config.yaml
norm_place: "pre"
qk_norm: false
warmup_steps: 391
MLP neurons of a small language model. Each row is named by its layer, matrix (up: input weights) and neuron, and shows model dimensions 0-191. Each number is 128 + 24 x the weight over its row's rms, rounded and kept within 0 to 255. Numbers have three digits each.
After each neuron's rows, "fires in" lists the words (lower case) most often at its 100 highest values on Wikipedia text that the model never trained on.

L11.up327:122187122117170083148106106111152104140118122059099128149125121149112094138098102146122147114117156118135120085108121164150074137148096113118145126147139126132161126140132178151142112177115111125121123122125142148105090134121087158134142116123110149104104119163110147141157137138119121120109153072089135130113140128150120154121115148129132124114108090102159115101147119120113095099118077072076142143137171119156138145170144158123129137137130159124066094142119140147105123124129111143146160154121090135120101161188162109116175108141092113136121152134166134143166124111171155138
fires in: "and", "or", "s", "of"

L11.up365:143114167126161106154110121108152106119113112095125142130101119096098126107149141124113119128131114097126121110115137157141117106135119122126106159114108118127132106125137131124134128126145117133149150153132129120198101143099131137160134143200107119109120132150108182126116128144128146126114124140161149138153159127110157154146154162113114162097077155141099148114125116076128158123043153109204114159100125105141103148144151106135119132101132130089117088139147127093096081138086159140102147154109146085118122116127117086100196088104124097107113143125108125155120121139177158098
fires in: "in", "of", "over"

L6.up13:121123146120128130142133095148150146153089130082131171144129138158111087106079078136093119112161168108100113111139145142113145149100148142100142077095113131114174157123127123148150150121136124132155114140105138106128087114085142154171118139124104118152111131137121119134121113165100133129100096129142089144173146130098131172108160098114123080107105136134140196127176120117115098176128103134125132149124103113107151104090107135146162098108117136081141079096115134114105100102159127121106121137156098157111091113128164142138124135159176154127124145184115140162116160148103116135
fires in: "on", "after", "to", "of", "upon"

L11.up222:134108134147174097124139138114146104132118136085153149106142120133114161103084132179089125115142126093133118125111134140154081128079098152147167104122143166093166135095146146080118130177148134110146134137112162133106129126143074174157168100138128139114116104077127145126144106149141126104089178129141113096170123156117119123117130121170138097151143155076095154125126084146137106126132125130102098161117139092102125133095148160119118103121137128141105123104137158122122129148141123139143101151126161133099166153092197109103162123105102127118144130134091128125086112106145118079
fires in: "are", "were", "and", "with", "is", "as"

L3.up145:117144145147150112102140108105145118146129099103117120135114141129114123122094120141157118148209137089146068147139143124079112161129141130088162144110099118151135120132136127091127116172149125102157124156106139082134119077126094124152153142141155139076104071160083156145151160187143131141148160092133100086152147115145103174148156151100155132126106151119101141123148138108153120133127126127175132151122149147121116119130159123115110115117131133162106151062132145141108140136126125123167123146122125081166100159122120123145119124106135131100095111164129120104098123063144151109
fires in: "one", "three", "two", "four"

L11.up185:145162134165166108120150166180109084143135150073159104111099106115111143113175135093156130130148147099134088124164138153121103099137112114127113110142136156110154127158126168106122108102129153097102098104101127156148122173119175134115162094155148133130131159162097152139123095087124124166101090101128107107115106076117175177095141119142138117151106128127126148157112112147136144137122111101102194129170149101125127160126170143137139126101150126165127138150140111120098090105145142139152132111113099111122157142135148124095182116136093098117103151106115100138124110122097111119
fires in: "he", "song", "she", "easy"

L2.up177:160130154080114106076145139141126129114135120167183117144108096066115128120133133188098110120100138079129161114139129127150126111130105137148110086152141194155129105161080114105131158080125180093122103135152121130145144126121143095104120123151138129118121132119154105115107124146129134096170157131098133134134157137121153107137080168121105177154101118109121121134090127133104116116115151152165115164110092086154128110147141117163126172145096152094138102131105164099114109092121164118113155171120144140148128124126175110116148136096155142137127111140133100169163132136117111143
fires in: "states", "vietnam"

L3.up30:175132140104176092123149131120118091109122101114184110092144159064101124116141150137153113136141118130135110149118121125147076164135119153122139120121105152171100117125084115092163140125137153058113123138118145101126114134095115170114151143175128112125117100135090171113114110118147125165144115085146141135161152120079151117114147146138127157157114117111118178145157114146126150133109107124152156143139102097095122149133137156142143120104142122146151156141107131121136142082105134130105079176089115115154131120170173133075139072138136176122135117133118112140088126145146152117
fires in: "no", "what", "do", "that", "this"

L10.up278:134134169109122088121130152167102117106129107062131121117108146103109131132112146134162139117079135105107117138146171164098137150111132120102172144123085094102163146086163130108185126117130103118105121119077135146129119168085126145191111109161135101126137108118131142135118171152102130144112109188136126150114163157133103116171114128106117099105127138115111126136121158164106067128105136146102150170138134127166110124139101112130102119108133138149139137083108111118129133102117118126143118146118102134157149126103164114134143064106145140189127081147151136149112117121113112083
fires in: "at", "found", "with"

L2.up248:160118168117094136147145149163139151145083073177118125156154140132081123095154149141114133070152154151138102093148174116152089149101102133118136110167138112146136063093118125131171106140138116129113116146105125118102164124098099114121145093129133094084112096125114108113141113153139148080110148148116142120117175116143130146125135118173123136143112110161125164090122143193139125143131092108106090134089143168145140107155125166101139171115120122123096123123144138136129123098090117179155105140155110106123126129109120148139117151106112106158123101127173107148156102112141113122
fires in: "received", "awarded", "led", "taken", "selected", "forced"

L5.up345:140100155150138074144169131123149149121127160096136142140165126142081113088127131094139124122137131079129091110096155164138154165123130153101155123099106148119131131112163149105139120126125162096135100108092151099107118118126082087139135139116133111135125105171097175170082103134134141165128141108130105102123131135165156119136136110070120104117126094101120150151119092158149162126110100148146144151128164101118114153137124103124089113093117188156116146132138158138083123127146126137124142067134179098140087155142130119126157069130104125127126139141083120134121106114145163100
fires in: "a", "very", "many", "several"

L6.up236:135149170140171070131147171125124100114084132057114175120139135142111126072139131104122116108085129142092104089097138173131132164083147166096127129111142126096107093104108109122125176142132106100141101136126126111133103157092129162141093089169154104130079130145121102136134098169128164082124135127151130126141175100125169143133147097090147138105115153088139147136157120143152099132137119110143119132081112114113132103132120153108143074171123125097115123126132109125139102136154111115129116154122115093116115136127135153115142106137131132107076174138107144155141130111124114098
fires in: "after", "during", "at", "when", "for"

L8.up9:105118156101112109109129092105171161146118168140142105156112117132133131111136112169142119084134111118133145151149162167103122154127113131118171133086112160168121114103106116128111106121151091132123138141106128112101091089161111102148131137132165147149130119168135142120044114139127143163121146144163100114091130137127112162126106142082130122123121137090124154133076106143127142129127141079142124130133177106185088139127168155139126148113112134147108118139085133141145070139163135130120112095129134111143093102183114110157151151166118062121131152100140106102127136129160147094
fires in: "not", "very", "its", "early", "to", "would"

L12.up368:103152172166150091127152129133135107128116134132141110139121145133148125117098116144111132132117140125140104140116153141151111132111108126125109127075084138149127121113133188094177123099096134115123145161123161139146145126090100111157114128148183133134137121162103139133103100094143149123082202110120103079130106125120128145173090121094123105149118124093125151156128127134129111157150084129169076141164134099128118087141162128136155214111103095118109121152069123117112139107112131153142144142104118097156143159112125096165133102094112140118149138076141103144126112134154155129
fires in: "an"

L6.up174:119139142123128123131156099128180125174106114123133125163117109132116098115084104100118132112111130088093092127091138150149136115133120115117122093096146123112151162171128149114108078138164117114128121165118133095152088138105134136115135086170135108160113143141103129119155107186145145134121120138084147133162179146126166124093159096122162154131146151116147125122161099133117137147094113125159140107112154104166146133101155091140196126145124177127116084107145124105109080128167119096151151134103109148173066140102148110127175074134103115119114137138140129124141111136120107117
fires in: "in", "al", "of"

L8.up181:126122160131153112151172085090109102166104122147129139162100138128138096100108097093093132127175103081061136154106140132131117160093111107104177133081113110137115113133133184152116059134116124109081108140109145120142141112127114123147105115165127122110069118119114125179133145122130164136144123142118155145157182113165150147156114110121143136123136137138116110139158084127133120134134107094160129131141146124153140149084125124144130127136120148106119124121151134141091112092082087136131135129134093107168065147089136107107137126107110087091134103159151146118108139112134149107
fires in: "of", "in", "al", "jürgen"

L11.up298:134133125114152101111086119151126093117106124123141094141116130154110123108122100158154140156128127105142146153112144149120148153150124068124189158147132132139175097111127106157154109098083122112121143161092161143129144122092122127101158169110079114143120153108165149147105120112105144143082188107103111153140108163154134194127081138106150151156120128104157159126147177162105140142123092106132154127131112122128156149143169128124118113092134099116152088117104111122088119096116146128101119110135071134143184147161142101124144079121137154149127127138123101100111133149120157119
fires in: "it", "also", "fasano", "station", "its"

L5.up274:131117120136140085090136147133152131151144173090133134155117154123113146132116159138153148118173122112110131124167159102113125191092139143102140103109110133142133116067091151106151118148125131128124094108112106139114121130113099127148139132082151152123149129138137119186148141121148146104109189129149103135161103145151120140156148166126133110137090104111092139113130087146124140149112160067132144201132114149155114138129144159103121121071117167159137120115107119113091109125104140139121109168170108109099102170139111152095134113100124124115098136145120113138122100063128175102
fires in: "was", "is", "be"

L6.up337:156132155124124119137113103102137107137099117120111088106150155162089139125073134149140129119117133104068145160111147097139125158166152164113135101096129139174137158135124125126142116132163156145140110165144175125120123093145105142150099145165125081139109085135087113111115117118101168162098108152131083141155144130106123130101125123123130113158110123103153154182118133144122138125110118116133140121190121103159147086136175109152144118126128094096140116167117120147064109066146124126114082142163114132157064105125169145106131133151127100120151124176134118107135119142135142121
fires in: "the", "a", "home", "j", "united"

L11.up282:123132130137110138079099129147128126121121145115153124105129115165090116124139130173154121121136133097102140153128144110119167116153112104132153134139138138139195056099133156116157137087067093105121128141090130110121121134138150142150129163117139155134137125120156140125152102153161137122078146143124106160147127147146120175139114133120170132167142133135176171176089164120084120120123100123119124135096133098122166125119171141156129123096103085146113075114108150130109124088096129138074132143123105171150162141151162095130135122135145131104191149141105096116126140140142119083
fires in: "also", "he", "it", "they", "she"

L10.up289:123091126121121135085147070143106157147124095091185134152115101161107143125133115151121096095166097082092138178112123122118133159135084107107149125119131121160186133126125086122136157134130137100154108145118154119131131124138119134170123167105138140098110082137131122149121106133123116108103093142120143131150115213112110141141167143108147166143128125125126184145176128139118120146101115125122132140143129129127170141103160117167113097129131113113120127132109131124122115088160096175134109182170114166123126144159159151099137144142140144153169108163082113115129096097144117140
fires in: "at", "of", "on"

L10.up43:126097136125162085149164111117150135118127193123159099126108128096131143123148145139164073133097136073076148187153138108141159120160139163118134122096117194162142118129134167087132143117118111114148109151118143145153143134122119154149142144153144123099094121129074152133087101110126135134118145089128113120150085126142085112109143178113124123120048111090103171136105114129166106111106166099117146153165119113133130146135147107140142112110129110134141158133108142150097138147134121146098112197156128136125112136134155132123162118131109111102122132155151123111108109108144145105
fires in: "a", "the", "this", "other", "one"

L8.up228:119115163127133082161165137143146156135099137074124101149133120134140130092136136177113151137118132106098125109163177130137128185105139170103128159144119138104119138114123129082149108130121125138111102090156109125108117124141106119165109098106127124125135095175139140140122107125109157127124146165153149075113142138159112142138083160121150110105121107143105136080113088176118145133161106145150138198114117126133118157102127152117162161092121147168136122159118154088083085140124099145116106143157138106129091184124085141097122148133106098166125126107161113137136129100115139088
fires in: "is", "be", "very", "was"

L8.up120:088114154160141078157121119134112111121097154114130114155109111108124138099138141163078155126123097134109098136173144117112147183108126170136157092136122126101134113094116117095149116119111163134125126107147111099102097127097092098140151109088177163115170100135123120164171116133141146155111133105134117057141120117164148147127093163092141096153130129149114117096147131119140132157125076080199138158105125114159127172085143178147129132128140139108107108111138138108085095159131122160112136130167085095144124146135137143116111124119125138150112139119165123145136109120143128105
fires in: "was", "been", "not", "being", "be"

L10.up248:117147108121152122080126080099173077140137131090117135107109125121099107107094132111158090124146173091105120138106141115117101101125124136116141146107125174126166128147163104113102131161173076113123133165119141123117122095132115148123124138126135141143095120164147137157131121177132138103092117147132086151166149158131137142159143132135142128096123146195143129166113107162080090162166152125124164138137166131173166135138124121131093148122142122108110098106096144143119140111097119140099112198142090124127104172146136101113124135129162106102107091112136132168114111115135173114
fires in: "to", "that", "who", "of", "or", "and"

L5.up282:120125147183132070156126148119135135110099147101111114137128117130119145106129136109143120091120118108117091149190179142123130150103137178100123109156100110174097163099128122080151137149158174152098109144137141125136136137112120143152133122091170101093134087159090104151151110103133147154128156136136100069162111104169135126126141121095153123160139125147117130117117164140098146117127103143141117157120123143150110110158173169107148110117116124122101137103143102110080080131103155134113110161155114061141090159101121117105114131127133159128091132144149113130155124075145147131
fires in: "it", "one", "him", "you"

L3.up148:124117145063158117146126102098138108099119158115128098152148142114143150127143096134158144138078136138154132155137151136108116116121139144106151120123125186131142151160152132100114118138127150105147136114140136150108064131133100098164166182120136135147156058134130146104115109105086142134124135114150098066104072152131164137162122184106131137149116119126110121151142106100103101125139172147141116131162117088147137146115127100131154122119109154118130115140130128099135164133133170115121081170120151106163098143165145105097125082127136156124161135125130116072118109131130190116
fires in: "it", "its"

L2.up50:149131128090168112087117123097138132133116148109132149141130127125105062141119113149093106153143112143161130152163129102154084105129120134139084136149124130135141042110148131096128129127118138095104112104148152114138101121119108102096200105143132104110135131161116116095111059137169128117075119128122101126131118104110122118115127139111104137132118132112141160130139130180110083157123117122127126145088135119139119113137128144095167182127124113144116152135133149125145120101133196177158103127108112090113126166146135117109148150109137116115174142164098142163127150172130097178
fires in: "vocals", "nominated", "despite", "performance", "positive", "won"

L11.up157:146144152097170059157163140115153087143096140104110117141126149097115110128110127153113124146112150092111096105119144112122119145127135148122108153065127163136102108112118175108166128163134120149161107153106122137136114110069057145160128121142110097102123114134135160135118139132145168142088101118132117142150146132087145120130090150111148130110088120120129149145158092093109155167121099142144160168134135107144103162110151127139153089099150146114153144109168112086102103139125139140185077120132136141135103164095159098105152109132078116128107143145126130105142130137118111100
fires in: "a"

L6.up61:174134139148131125124127116131119107144144111098121100144139148162110092104149119110097151114138125148089072097107149113141107182146127179102141093123100148164126097090106149123136108112125154127118115148114131122134089100086141129120127072154125128150113115117137116138109108144105166133131151130150117119110140120146188122130097157142158157150130088106122160165123081173128105144085122127183182111127097119145195166096134160152164139136122145106129118124130133125084148124110113096145104141115143103161102112173131121097127119172109113124138147107135122137180090148133179138
fires in: "a"

L11.up62:109128135110101129182135155133111110131124088150195105135137123143066149121107123171138129073134131112088130119093139111119109142133076147106122132110130133126149111156130139162142107157120127108111108116088129105126103090068088107141134119171174129094156092101119129168124148149168131130153124167105099136129169126144167153159081110118112143174132127115135135148135152139112125142119101135160117092118140132134182145095151161145130135134150119152086138112114154129115119109103111132127132143155137101157129186132129134068137134143143112125180090105144111132132127068142133107
fires in: "the", "best", "royal", "first"

L6.up4:126170167066175107115130137101123127160098121070136135122141129134133063116073111118099101113150106144092118101115164148122104126085107133131148177128122112130154129143125174089131113166135137116146126134098139112157110099110140108141133090149113115175061140156118114144109116158116143145138144105120151133170170147138135142118132086087162124135154151096117151113176095118112119148093102130118142135121125135156146103082155138157158136112130133151103096126102140143102117143138097153144129147131085130171112129124104103122150123092101097150095141151133141088125102143170115119
fires in: "in", "of", "during", "from"

L3.up40:142117130113084108151096170136143148121124143123158111112174156132129161127162163111144132129100120150130130140157136071129108100138108156086106134143128165126121130138141152192142138102114154102152118078151171119133123119145148113072188064129138094130104152142149134117086144077155140146139135108113148133095071156115132112115115147130154146167136120094129141135129101168090091117094161110135134122162120130133124137147129126106151112133090120148111162127110147116162149091065177143123178137151164145117134129148115107118149141116115153108134166110097114102155122147111133119
fires in: "film", "game", "match", "episode", "films"

L6.up169:154131153166153110142153079121120093102105152137097112158104096122091152138140164129151141116143135078117133174154156106129086142100134102119133112148112140179122103153103160090171148121160116118138098140119142110130141130102081118134129136147168088120108122115115117143146107127114146150118089127132131081143144106152191131122155120143126124144123150099082178096104156164119095134114110126109147143161129163119107103178182163094129152107130129141110151136109121111071118153144140159146100177114106082157111122170115132109111104089102123157113123146126102123126103114144143123
fires in: "one", "this", "his"

L2.up228:129114124126145123138181147140141121096114147111165116146114148147137108118169116146150118110151139140094069164142138145117128145169123099124163101113156147124171129101093100152142104121163112074182107118099122093109154094102128088144156163122165125170129101111121129121124094128118150165148162087127123137128122139144136084129121156113096089117126171111128154106152136114111111176130160115140162146170122116155121161097136150142129122101085118125134120139108097121146167109138123127078136120165100111140116104163129107105142097119125122167152111104117088126136107095157181067
fires in: "this", "it"

L11.up145:184133120118145102178169099157134087164132122135191101143113090147099129106101093106124103130151108120107080138110118084122093118139108127111109153150098185122165125148110144106140145103121139115134130147121144097115112070101090147096150126169146086110147127160110105144160130137138117156150176119110095107137122081146122135137164124116123138118089146092114178137101098111100149123100117111149128150148146115123105143130140141139125158123121112141139128121159169096112134117134143163129165153146174127149156169123147125124155123110115131151194104126133123105086111097142167138
fires in: "three", "two", "a", "four", "one", "five"

L2.up321:171177155138089126100116174150164134156111129092143126153163127146088129123166097128123106124120159137167114166123149150153124086141094134111097129140088091139105070114150141098139115132118112126142119107097134103134143100142103118094132085147087139112126114159136134102121157135162147119096132141117104121106099142093122160153134133140142125106115127102171142124160133122153075099119101102139089142126127126144131106141162115133149168135110135123096131137121172158136147091066125169182168110106148102131134176089150141128134134127078116124155115163101110122177103141126109151
fires in: "m", "won", "received", "lost", "produced", "win"

L3.up316:139120139127148111119119110104127108133104160118119114136169130165130098115099100131138146132112138157102073110147141091123097122121145147108155099102121178128149104128123157120125058181126136155141130146117116145167101062081125138144146114143117127134139088145127168109129098151118169130138147113098104105160145140122159154140096124132141152138108094162112145165120106125174109162129140123161153110129117112174190127100161177138155149108118129090130086108155123108163139126111145114095068144143124112129099123181136119112105101138110082121110120097163110145153135092113140112
fires in: "a", "agreement", "atomic", "adrs"

L8.up283:122122158132130126121138121153139095175111151078167111125090155130135111114155094138117163095110096155105113145169151175106128151123122118133151121102124134078128121112141149097118109125128116104097132112098094100155124146112081135135124117119097114147132108147114143127154104188099138144150150145154133103131129109163111160193115129103158080123147120101123132127152093127135140154108101091179137150140115109158111185091123156136146111124122109146117094140097151140128108131135082145079122144193095126116103143135150105088116114131139171170135130165144120123063123145147122136
fires in: "not", "total", "preceded", "was"

L3.up317:146127154127111069152112182112129144122100104147123100158115142151108126133129144147134145120090151156119095129163148101131103109134125177091102083167106134181137139117128155091160102131132156140112121141106144161151132114099155122142136117138134135079134150133157181106144131078122146134111146147096126085137094171118129123123104147128135094151094105154127158131130119133142093143107110136120088133141118109128143111096160109149126156128140144102126123104141133132091125094035152141162123145122130100131121165095173116151133071101074114116124101129119116166173128094113134116
fires in: "an", "m"

L3.up199:107125172087079148108134156129146119172107112123148142113111174106096110067106144140094138091142168099141153147110147171167128157143121108100125092121110104126100111056081109136161154123150130128098109135134157086139135137146136145117119082156095135148089133126138111114094177129146149127108116123110151169132161162112096119137147128156144100120103089068142118146119106150128151112129105105116111131116134153083131119117125106157135129129128140130133143142058150145166110128128109131147136149069103150149138140101129165120157145120103127129156106135145135141138133134082110091
fires in: "took", "at", "from", "take", "taking", "along"

L3.up98:143133139109113120143136135144144158150121116136162135146118117148111087118139098129131104106132137124105107108183137104152099096121103159143117155155130140180135080169152127124144105106140139110113104134133114127142140096125169100084152133105112185130132123114139111106080135124125127083119150128062121122105083162111146148119106150126111199150139121101099096111108139137173116141109162134121095155132130110141145123131185126133122178112100143113109126094112154141099121139097172147168158115133149117131122169095135150150162186091132122149141089104129101169183122132106117147
fires in: "china", "japan", "ocean", "states", "vietnam", "indonesia"

L10.up7:092165148117175120096145118093142091141091090119169125129093168157131112108119095121138103087145181155113160178104138146128121118112092121118155141103130146153112112153119108124117115116145093112129109130096124144134129132084097150146129120188118124126115134164132143115102111138147137132127092094118138098185181161093134151116103185130141116092150121070139125176113119116139101123117126110103148113117179118101125112090151129148136152164126142125108154146097113097108100135133130182096117128102079134155109106175135110106163098129159120128136150145119128091131132138102116135
fires in: "to", "elevator", "al"

L6.up74:107107150123174112188143118131117146123113159104140136153140106116116111085108152149122114123124116097085142137172162172142133115088103148098135102101115159164161127091148123111106153136133130124132103114130141099113139101143109066154131190102095101108128083125127169150083150159102152143156136137141093115122100164115131129175076130109139115134147129136109129113126117127065146136138116171108126134139171111109137152093128136150156092125128153115092117113121158090140111150102147156123143126122182109138132166121118115140126118093148114122162067129101116113139087116164158128
fires in: "is", "are", "has", "comprises"

L10.up106:116153146114154079119129106110152125119114124067113167123116117079116068123137116119089131148118129112063126114102152123120133098113138140098135158102107108126149126130150167087143115120105113108175133127132112115138127137071108156175105136181138087100140182129111198139155134145092159122152131118115136122179166112137113105142126142121126064139127127127126135139124109131108115101075122125127162182122161153168151141135122156120134114102127151151121128108139127090077098093130114148145122142127065157125144143165128104128136138107153132144138161138105133124107103130127120112
fires in: "to", "in"

L10.up2:173121132097165137109135083115109100117137119122136159147152139117141120115113089112125132097135131133127098140115153123084132128115124138146132150104116143134120077111140089093124108093104152083085140118096135121093104161139121132150102143206154107104155104102146176134130085128149135140120126102154111085088145107112155168151099138081167101094151177103111170135176096109112157115100105108173127120111152118121105094098116126156104123138142128124114141136102185155167116110169130138134091118112168082131137116157150115130145117136131113128153129163175133112117136124125115108
fires in: "would", "to", "not", "should"

L8.up199:149111130140197074108134075107137101127099139109130120115117120146106150104120120152135125128123123112101106157126131160139108100103119179138124103097145154154142123117135153076151117132180120124135121132138165126167152123096135152154119113159119117149122117134100148147124112146125126128093121129137106066161142130103174159100126115106121135100122131087130178137139098130115076121148093145099141141150124111166128108115160175149143112109128109143104110046104161101095148141112140145123130186142097100110095196145163111131173114139134138122134100158127129143133118102132157110
fires in: "her", "the", "s", "no", "i", "an"

L8.up32:180122139102175099109152065098104086135118140119122129144148120112116097114151116105136126116138145116099124120145140166128102110107123122146147142117112142146126141073142191074146133122119131127127115134085143123209082139087106175137130073155120114143141138102075150145126179134130133102091136136131136154112156076100118124146130175129120144109095122100108150092162121139169130116095122107134171153128128145148125104098115153128124123087125113156116117123143171116151131145146094167147133176123114124129123144161145126129147089129095115104108153142137117148149103136170142131
fires in: "no", "a", "criteria"

L6.up257:124092130137120108133144130121124123170120121110190135139111132068108096106105120126106116116092123097123118119154130102132162124149119157112156111116113136154127119090114121099139122169120113104177109127132165120136128121103087095120190130137123096162113107139080141142131165149081125129080134118114112112163125160118141121149143151074144082110096158094161164159165147130142129170129141140179119136116122108150129129122145142147142141121138126126116115089166144097085112156106104166122153138198099094132100168128198142134134099115140125132099126177145135160132124125140131125
fires in: "by", "a", "s", "with", "as"

L11.up293:150127132117093121148125150104129092161111094146133132111125122104128107117114150111146110073138178117025107121112151130125117138123116144138091117129132105129126121119124163156170109127178131123129118184126147132139104148121151120136116082187130140112154111118118143112116173117178153135104164144098131152144135117130128109115121143094163135153152150132130138148130151092063122144093100156139081131107174164132160163125141129119112150114129105083154125110105148087161101105143112123179133109111106161148125164131116121128169131097079085123126141131151110159127112127144113106
fires in: "the", "at", "first", "second"

L3.up367:119109139116139146145116117116119113103121135093166119105089122088126116100166151124139156094101122142114136169181147134109123139117094120139137139121097108145147133124152110135155144118137145077154110114144144111117101112133106142128153178153138107089141134082134167087156147066108132159111171086155128117128093103112139124147134161103119100146133148103135191129176118121101103146057165141148130122151121127113111173138102159131142079126128108162107162139084179087122145122121123165122129124172132115125145150151161142114140102111115150125161118078121121107111108094145162118
fires in: "number", "it", "section", "series", "zone", "one"

L3.up156:115139133112139114123134113136121123138130137086151168108108148133133122114117144142131087106160131138139131123159143136080155157109111144121169120156101129118143124136152109152133102149140113056129130118108117118131114142140121142114180159089157114075105133112143155138149144103126139150122132110135059064165102129123170121141089136095133088153142133123128138144185128107099085178082163115186147146109139120130134171124130106115106108124110154164098147094151146117093114099110147136115112090164119086119098172128136124098123076140150179132134122134117128114104134096136163098
fires in: "it", "there", "which", "brother", "brothers"

L8.up139:102105120123129150145133098120123112170148141134165172146130188164132123115132160128096121114091133122124115144135120138139157123117091167145133098132106150119141107102183097125150115125155118106126135094151144127138125093128140147118157096159133076128112161142128167137115110108142127193072130085157165084134134135121152117125100143097109116103116119127141111138157141144137124172116110109166135125131130070149099156094106126181139129138141142125101061124143192110155117105097137136132125106159086118123108158135180122143148099137105112142101129098188132152121115141158127101
fires in: "it", "the", "sold"

L12.up205:096160141084174080139111091126126107102092129119166126148113149155133159109146103159112138137157135097132097167116142118144114130080122146100162105110137170143179111118107117157140131145127155122124113143134134125151126143135125126119134093140125113143117108169093134166134127135177154150081133113157086136161126133141131158118140115127134126142117086156112135152144090108115100141104076131147179133132125082119115180093155095117107142109103169096137107115135165107084075142126135142130116134154128100167065146139152151112160048122125123140133123137161120117118143121137139104
fires in: "the", "t", "de", "my"

L3.up35:152117147129127151123185144160150108125131156134191114107129128072117096118173158121118133098134118077096117112112131100144164125113102081121107155097135120126097112091127098146197160083110124066157119153147156088130141119118102136113124133179132086133118099099111121144109190128112147135115121134126129174106156117100120112149136112115157155113134146092154127101134129130105162144128091100128117142138131093114106156160139173142129086146135129136133136166073139109151128124124108127139149114109128149114142158119181116131158149124158146147130137148111108166102138136152082118
fires in: "on", "following", "made", "during"

L8.up333:089111170116143151087120121113176120124086149133149120116098145099140122128150140169133119113126140126132137168132143131107136149127095141133135116107149115172171088119115087091177143116173147124135130149128147097133113136123126145120141155164156126108126148194129146119133171098148134115086153091165096118151125137099133178123105139134153146157161133084112166135119126121112074170109144111104140111142100117117123163093102155138136111128153119132106151112042187144103134103097116140118093118111104101113142144165133096111122152106133106105102091135138103130118094126120164120
fires in: "it", "which", "its"

L2.up203:137113154105106134108127142151139109105115134114131139078146092138125124099163154116156142101133139122106140092142144094133153108092125096099112128136139156125142113100131134137119134116169113085083109114129143144119127132151149163093194147102129060128124162098141117125176175082073148161111117089134080161127101055123154121126114110128131128132135156124175150150177164110105137142087140082137146104114120128111147139127130145104157110141107107167111154160111148106135144108130128117097109134146130176109141142130151169089128144155130173100147134117092115120089135122122111116
fires in: "season", "series", "election", "league", "episode"

L12.up325:088136169098109129106149138167157091158098115146151167136121156106153125149105124126105094095135145107080122159122144150140162115130159092120109124101159128131155112091127140137124109079118108127109098171092120154134105139145132084139135176154111138130142133128158133125114134162136158135093120122110120134125147167173079143134152139092148075112105109101095148178132158075110123135123140086123099099125122156134083129127151117144099116121115116105129105110101130114076076101148117187126127138144154187128140111127124110135131143101106128144137074144155112165124139158144130106
fires in: "north", "in", "new", "at", "west", "south"

L11.up334:153105116129185106146115083136143147153110140144118130126122120148118114130118117148148111122148102095141114096105120129121119172115119115114132135102132148117113090155153136106127099155142118103143089129118161157180131138096107169141128147198123110137107134130097133127102096138140128120083122092080106119112110126091136195105172133181119144110111117137126145108138075160134165147138134084097124144118141156126125131132161103142117106098128099129126119154094171135132137123142118199130113133125098110080107136162162112147190123093120104141129121134159124104108099135198159137
fires in: "the"